From a checkpoint of a small transformer trained on Wikipedia: width 448.
MLP neurons of a small language model. Each row is named by its layer, matrix (gate and up: input weights) and neuron, and shows model dimensions 208-335. Each number is 128 + 32 x the weight over its row's rms, rounded and kept within 0 to 255. A neuron's up and down rows have the sign that makes its largest values positive.
After each neuron's rows, "fires on" lists the tokens most often at its 100 highest values on Wikipedia text that the model never trained on; "fires after" lists the tokens most often just before its 100 highest values on Wikipedia text that the model never trained on.

L3.gate579 [137 130  97 106 175  72 143 125 162  87  86  86 119 146 148 173 144  99  58  55 101 166 155 108 170 189 121 101 157 144 150  61 180  95 195 134  83 119 111  89 173 107  93 152  83 127 137 104 110 143  76 176 126  95 205 123 145  98 162 152 154 126 123 144 156 159 114 139  96 105  95 144  77 133 103  82 103 168 119 158 170 166 168 161 184 151 109  52 163 150 132 149 129 106 123 142 108 105 144 108  63 113 112 103 164 135  97 138 197  88 134 115 141 143 105  93 175  75 116 162 124 126 141 130 114 111  79  79]
L3.up579 [181 120 144  86 164 106 118 130 154 148 165 135 188  88 142 169 179  76 104  73 131 126 158 136  82 139 181 103 134 176 115  91 181 120 172 153  83  54 147 100 200 109  80  85 104 204 162  96 100 141 118 135 170 128 126 125 117 162 175 108 164 165 171 189 149 141 126 129 175 117 118 194 112 118 120 125 114  72  63 150 121 138  98 111 135 117 108 110 152 184 124 158 139  92 126 159 107 116 106  86 143  99 143 146 139  93 125 101 138 119 125 150 166 121  99 118 159  66  87 119 134  72 147 105 123 158  86  94]
fires on: "\n"
fires after: "\n", "==", " =="

L2.gate609 [115  87 122  84 179 188  82 112 122 126 147  90 170 104 117 106 101 144 107 142 147 130 172 200  94  90 151 113  92  65 115 139  97 104 124  85 128  88 125 153 150 177 104 154 180 136 117 158 153 166 128 158 170 149 113 141 116 124 132 141 122  99 146 108 141 123 194 149 144 127 151 162 163 130  76  77 128 139 199 100 143 111 121 102  88 138 101 173 125 161 103  94 137 130 175  90 104 172  91 104 118 152 150 168 132 107  74 115  84 173 123 120  84 106 101 122 161 138 179 171 157 114 116 170 133 118 121 117]
L2.up609 [161 140 155  86 114  84  63 149 142  61  42 138 154 136  88 150  90 132 100 170 146 119 110 132 157 186 115 139 158 147 154 136  52 129 167 179 137 145 118 166 162  98  85 108 164 132 108 165 116  86 136  67 125 138 108  97  81 179  53 137 100 134  79 136  83 106 137 109 173 190  74 143  83 136 134 117 123 127 111 132 121  85 158 182  93  93 130 131 151 121 145 164 110  67  87 111 110 161 114  56  74 101 151 174 143 158 137 166 163 106  99 124 121 148  67 170 139 148 111  81 150 147 139 167  97 114 194 131]
fires on: " ", " Saf", " Kind", " Ban"
fires after: "\n", " |", ","

L3.gate135 [156  74 132 145 101 138 114 160 108 126 121 124 125  67 136 147 125 143 119 119 182 134 116 144 111 171 202 121 115 106 178  99 148 122 146 124 111 196 105 128  91  75  69 173 128 114 138 143 148 172  85  98 157 135 122 161 132 137 155 109 126 162 114 123 132 150 127 132 151 138 114 169 115 163 137 160 127 157 132 122 102  75 123 139 124 114 142 134  93 121 203 168 172  83 165  82 197 164 103 130 102 180 106  63  71 146  97 142 143 150  77  49 153  99 147 154 164 114 106 119 130  78 120 111  79 181 146 152]
L3.up135 [130 122 130 147 121 108  24 134  88 117 107  32 184 154 115 122 127 158  93 122 128 212 136  71 144 103  97 140 128 173  79 131 127 142 127 164 132  96 166 113 103 143 165 193 106 114 139 150 143 152 142 110 201 138 150 108 133 139 123 150 137  89 165 114  83  45  98 169 154 196  83 144 169 140  85  75 105 107  95 140 108 170 127 167 101  83 141 150 143 163 122 145 169 102 205 155 124  77 138  67 164 129 180 140 136 133 131 109  70 168 171 142 176 126  83 137 133 130 192  82 138 202 145 125 186 147 108 120]
fires on: " |", ";", " 2;"
fires after: " 2", " 6", " 3", " 7", " 0", " 1"

L3.gate258 [ 93 133 123 109 143 104  57 116  77 110  99 125  46 130 206 116 115 123 141  89 144 127 153 152 133 107 168 122 156 127 144 109 179 184 101 124  49  66 131 175 117 137 123 146 175 120 149  93 143 125 143 124 109 100 125  97 147  83 145 152 140  76  99  80 142 110 132 108  99 152 237 113 121 129  85 145 176 186 151 117 102 130 155 160 151 151 110  73 157 115 139 121 158 106 144 117 118 159 121  65  97 156 164  60 163 102 122 104 120  82 135 114 110  88 138  85  68 164 142 111  83  77 113 117 151  94  97 158]
L3.up258 [152 148 135  80 130 137  97 128 190  79 135 164 120 164 172 174 149  94  95  76 113 169 145 164 119 149 118 148 105 119 124 195 130 108  90 169 139 119 244  93 103  94  88 135 124 178 144 147 175 134 101 137 100 128 119 130  92 156 105  94 120 116 155 167  68 132 126 127 135 151  83 109 172 162 143  82 120 142 102 117 103 105 149 131 167 168 163 139 116 129  86  79 132 128 119  88  87 121 152 136 131 186 152 120 175  66 122 161 159 148 120  46 155 155 134 181 147  99 139  92 117 136 146  36 120 128  92 149]
fires on: "-", ":", " ", "^{2})"
fires after: "\n", ",", " Synonyms", "-", " km", " a"

L3.gate704 [159 130 167  96 103 149  72 106 151  98 140  75  59  61 127 137 149  93 161 134 140 104  65  82 131 109  73  95  99 164 119 152 111  87 110 134 130 111 135 190 136 101  98 114 144 114 137  93 181  99  60 124 131 149 183  96 128 117 162 154 122 132 195 177 142 124 150 174 157  74 130 166 117 100 171 100 106 156 177 136 153  68 129 128 107  75 105 127  82 116  96  78 119 100  89 142 136 118 127 149 107 125 118 138 132 105 136 155 156 119 201  77  87 109 134 141 165 139 129 110 191 157  70 117 105 112 128 155]
L3.up704 [151 135 163 124 111 110 150 134 136 102 110  72 108 115 158 126 177 116 136 133 112 133  87 161 102 116 114 167 104 181  77 136 132 125 104 119 156 120 126 158 180 136 119 104 132 142 100 108 155 137 125 105 133 188 179  92  94 172 100 127 110 163 136 173 121  88 187 141 151 136 158 104 112 100 145  72  97  86 148 136 172  53 115 149  37 109 134  92  92 179  91  59 157 120  96 146 156 139 141 139 116 133 132 150 120 136  71 176 154 140 130 101 109 121  87 130 113 148 122  56 125 158  91  99  90 104 124 173]
fires on: "\n", " January", " May"
fires after: "\n", " =", "born"

L3.gate1367 [109 128 133  86 119 116 184 116 159 114 153 188 149 124 116 156 131  89 109 129  96 150 170 151  78  90 108 104 140 118 164 186 152 115 162 150  51 176 152  82 118 158 120 162 164 125 193 156  94  76 146 155 115 143 135 110 127 159 124 143 129 148  81 108 177 154 174 130  87 111 157 155 137 133 129 161 142 104  79 127 154 204 165  82 202 145 141 109  72  86 144  99  89 195  86 149 143 116 117 171  97  81 128 146 125  85  97 102 158 115  63 108 100 146 103 167 185 120 102 134 134 157 117 153 106 174  98  76]
L3.up1367 [163 125 157  79 114  72 136 136 138  63 106 147 170 150 120 115 132 115 152 133 117 199 164 106 125 142  94  79  92 133 143 159  72 138 134 145  80 108 159 132 139 145  94 130 138 141 177 222  59  88 131 162 146 145  84  68 101 128 135 122  87 116 130 145 191 105 138  82 134 118 163 169  91 122  91 136 151 167  99 144 140 176  94  68 173 119 149  77 153 105 117 134 149 141 175 104 175 148 155 133 150 100 151 154 111  80 127  95 120 133 114  96 108 108 145 130 155  39 120 136 124 171 136 162 137 131 131 132]
fires on: "\n"
fires after: ".", "\n", "=="

L3.gate697 [158 165 119 108 163  98 174  83 132  94 122 119 117 114 186 135  89 107 172 163 142 143  90 162 199 134 132 129 104 121  64 132 109 132 120 157  45 146 127 136 161 153 106 119 105 110 127 147 181 106 170 106  49 121 130 101 115 165 137 202 143 128  50 160 103 177 136 161  85  99 169  95 117 156 129  76 122 113 139 161 145 146 131 117 122 112 150 115 146 141 151 189 118 145 121 144 194 147 155 114  92 164 124  95 130  96 134 142 117  65 113 153 113 178 164 160  85 192  97 151 111 126 110 173  98 129 151 128]
L3.up697 [136 117 138 177  83 146 158 124 139 101 130 171 129 113 160 131 129 108  72  54 111 112 111 122  71 129 130 118 152 147 201 178 189  93 153 136  99 144 141 120 107  64 144 133  96 152 173 127 136 157 160  75 157 117 159 122 172 160 118 123 101 123 100  99 110  69 134 151 193 122 133 158 108 158 125 139 168 106 138 161 125 131 100 134 149  71 106 140 143 131 156 148 142 120 130 113  57 120  97 170 117 120 150 145 112 162 118 100 192 106  45 142 110 131 104 148 178 104  96  88 202 141 101  79  74 150  78 117]
fires on: "-"
fires after: "\n"

L3.gate179 [127  54 182 103 204 103 100 130 171 112 111 113 123 125 151 143 195 111 169 141 113 150 135 110 144 170 178  84 137 189 108 138 105 155 118  59 141 113 115 124 162  90 152 103 150 173 121 203  96  65 145 174 155  99 126 152  79 160 107 106 177  94  97 111  89 191 100 165 147 127 107 131 157 121  94 117  96 144 155 128 151 170  97  69 173  83 147 113 104 148 132 113 105  75 125 122 137 155 123 169 168 127 134 124 111  90 127 156 119 123 138  92 127  57 116 102 139 140 155 154 120 163 114 160  65 121  52 177]
L3.up179 [111 110 186 136 104 125  55 105 158 128 123  60 142 126 158 163 120 172 144 152 153 153 147 129 152 118 106 134 133 126 124 131 125 169 113 179  83  67 100 114  98  92 147 113 119  87 144 176  89 148 216 160 120 113 131 142 123 179 118 139 141  52 122 138 143 181 141  98 165 153 121 157  65 204 109 123 138 122 116 166 116 187 133 179 119 112 122 146  59 169 135 109 160  54 168 116 101 207 125 113 102 109 109 150 116 139 137 162 104 108  59  92 164 108  60 179 133 101 203 159 140 153 112 137 124 100  65 152]
fires on: " ", " 10", " 12", " 19", " 9", " 20"
fires after: " |", "\n", " /"

L2.gate185 [138 131  96  76  64 127  58  90 149 118 116  55 116 119 162 158  83 125  83 117 151 164 145 155 108 172 165 116  68 140  95 176 140 145 135 110 112 109 189  94 156 151 115 125 168 142 139 116 187 100 139 104 118 123 181 143 175 175  76  77 131  31  90 155  97 144 136 148  85 196 131 148 156 201 141 108  86 195  83 101 159 165 119  92  86 126 174  79 173 125  74 155 117 170 145 167 181 184 159 119 118 126  94 110 140 102 114 143 140 155 179 154 158 151  86 163 102 148 111 145 178 152 163  67  99  97 107 128]
L2.up185 [140 105 141 102  87 125  77 126 145  51  97 114 116 112 107 129 105 111 137 128 134 160  79 138 159 169 150 161 149 133  87 139 108  97 178  95 142  82 128 138 140 137 120  42 135 108 154 159 140  99 148 131 141 136 154  53  75 132 130 129 129 141 134 103 164 157 108 136 101 145 142 124 157 156 116 104  68  83 165 118  96 153 123 168 120 142 144 153 107 131 115  97 141 141 106  98 153 176 158 169  95 144 148  45  87 191 129 192 116 121 146 122 153 178 161 110 145 104  93 141 186 172 134 128 159  91 141 154]
fires on: " ", "2)", " 1994)", "%)", "70)"
fires after: "\n", " (187", "in", ".", " (", ","

L2.gate1769 [ 78  94 149 125 100  90 160 123 124 108 123 122  55 147 135 174 140 125 154 107 150 126 139 162 155 114 150 123 159 169 150 183 174 128 195 170  90 147 149 152  82  86 152 153  80 110 151 128 106  97 137 179 140 141 192 109 123 150 153  87  90 164 176 133 143 141 169 116 164 175  71 156 110 152 172 119  13 123 118 115 141 153 107 101  72 102 140 126 103 121 161 118 152  93 117 149 119 142 114 167 131  56 178 142  68  70 129 125 149  74 149 146 144 158  73 107 121  82 170 129 116 192 112 176 101 157 173 156]
L2.up1769 [138 108 138 100 119 137 191 109 121 102  85  96  96 139 141 154 164 159 134 111  86 116 141 133 177  92 100  77  83 153 170 132 176 114 198 157 146 108 121 174  82  76 122  87 120 115 126 114  67 109  89 173 165 109 167 175  97 173  65 148 110 181 142  90 169 144 143  77 139 117  90 120 105 115 166  65  71  84 144 136 107 178 100 153  55 118  99 147 160 168 140 134 135  99  88 105 127 105 138 181 129 133 103 140 160  97 166  87 141 155 135 150 131 169 171 133 127  72 104 196  41 138  71 116  85 118 136 119]
fires on: "\n", " used"
fires after: "\n", " =", " was", " were"

L2.gate298 [123 138  80 129 146 135 117 167  90  84 154 156 136 103 111 201 114 110 123 123 199 113 141 126  50 109  92  64 162 127 157 109  82 111 158 126  64 127 160 156 159 151 104 141 126 131 154  96  67 154  55 167  96 187 202 150 169  92 143 113  93 106  93 124 137 130 116 115 171  79 130 132 122  77 162 125 136 146 161 160 109 158  74  82 208  85 109  90 104 134 147 102 128 109  81 141 147 109 142 124 143  94 171 106 103 110 118 121 110  84 131  70 140 159 101 126 152 123 144 166 146  78 118 131 181 104  81  77]
L2.up298 [134  99  62 168 182 152 180 129  86  92  57 125  70 130 123 143 157 108 101 155 108 115 127 150 141 138 127 122 128 134 157 127 121 167 139 130 143  80  85 134  99 128 150  92 136 116 196 136 120 113 129 139 135 154 125 164 102 103 171 117  88 110 133 178 153  96 143 115 161 106 155 139 136  17  90  67 165  82 130 117 121 108 125 134 114 139 157 160  21 188 170 162 162 162 137 154  84 117 144 114  71 151 155 178 119  89 108 151 117 153 125 130 129 152  81  78  95 166 111 182 143 122  97 197 144  85 143  99]
fires on: "\n"
fires after: "\n"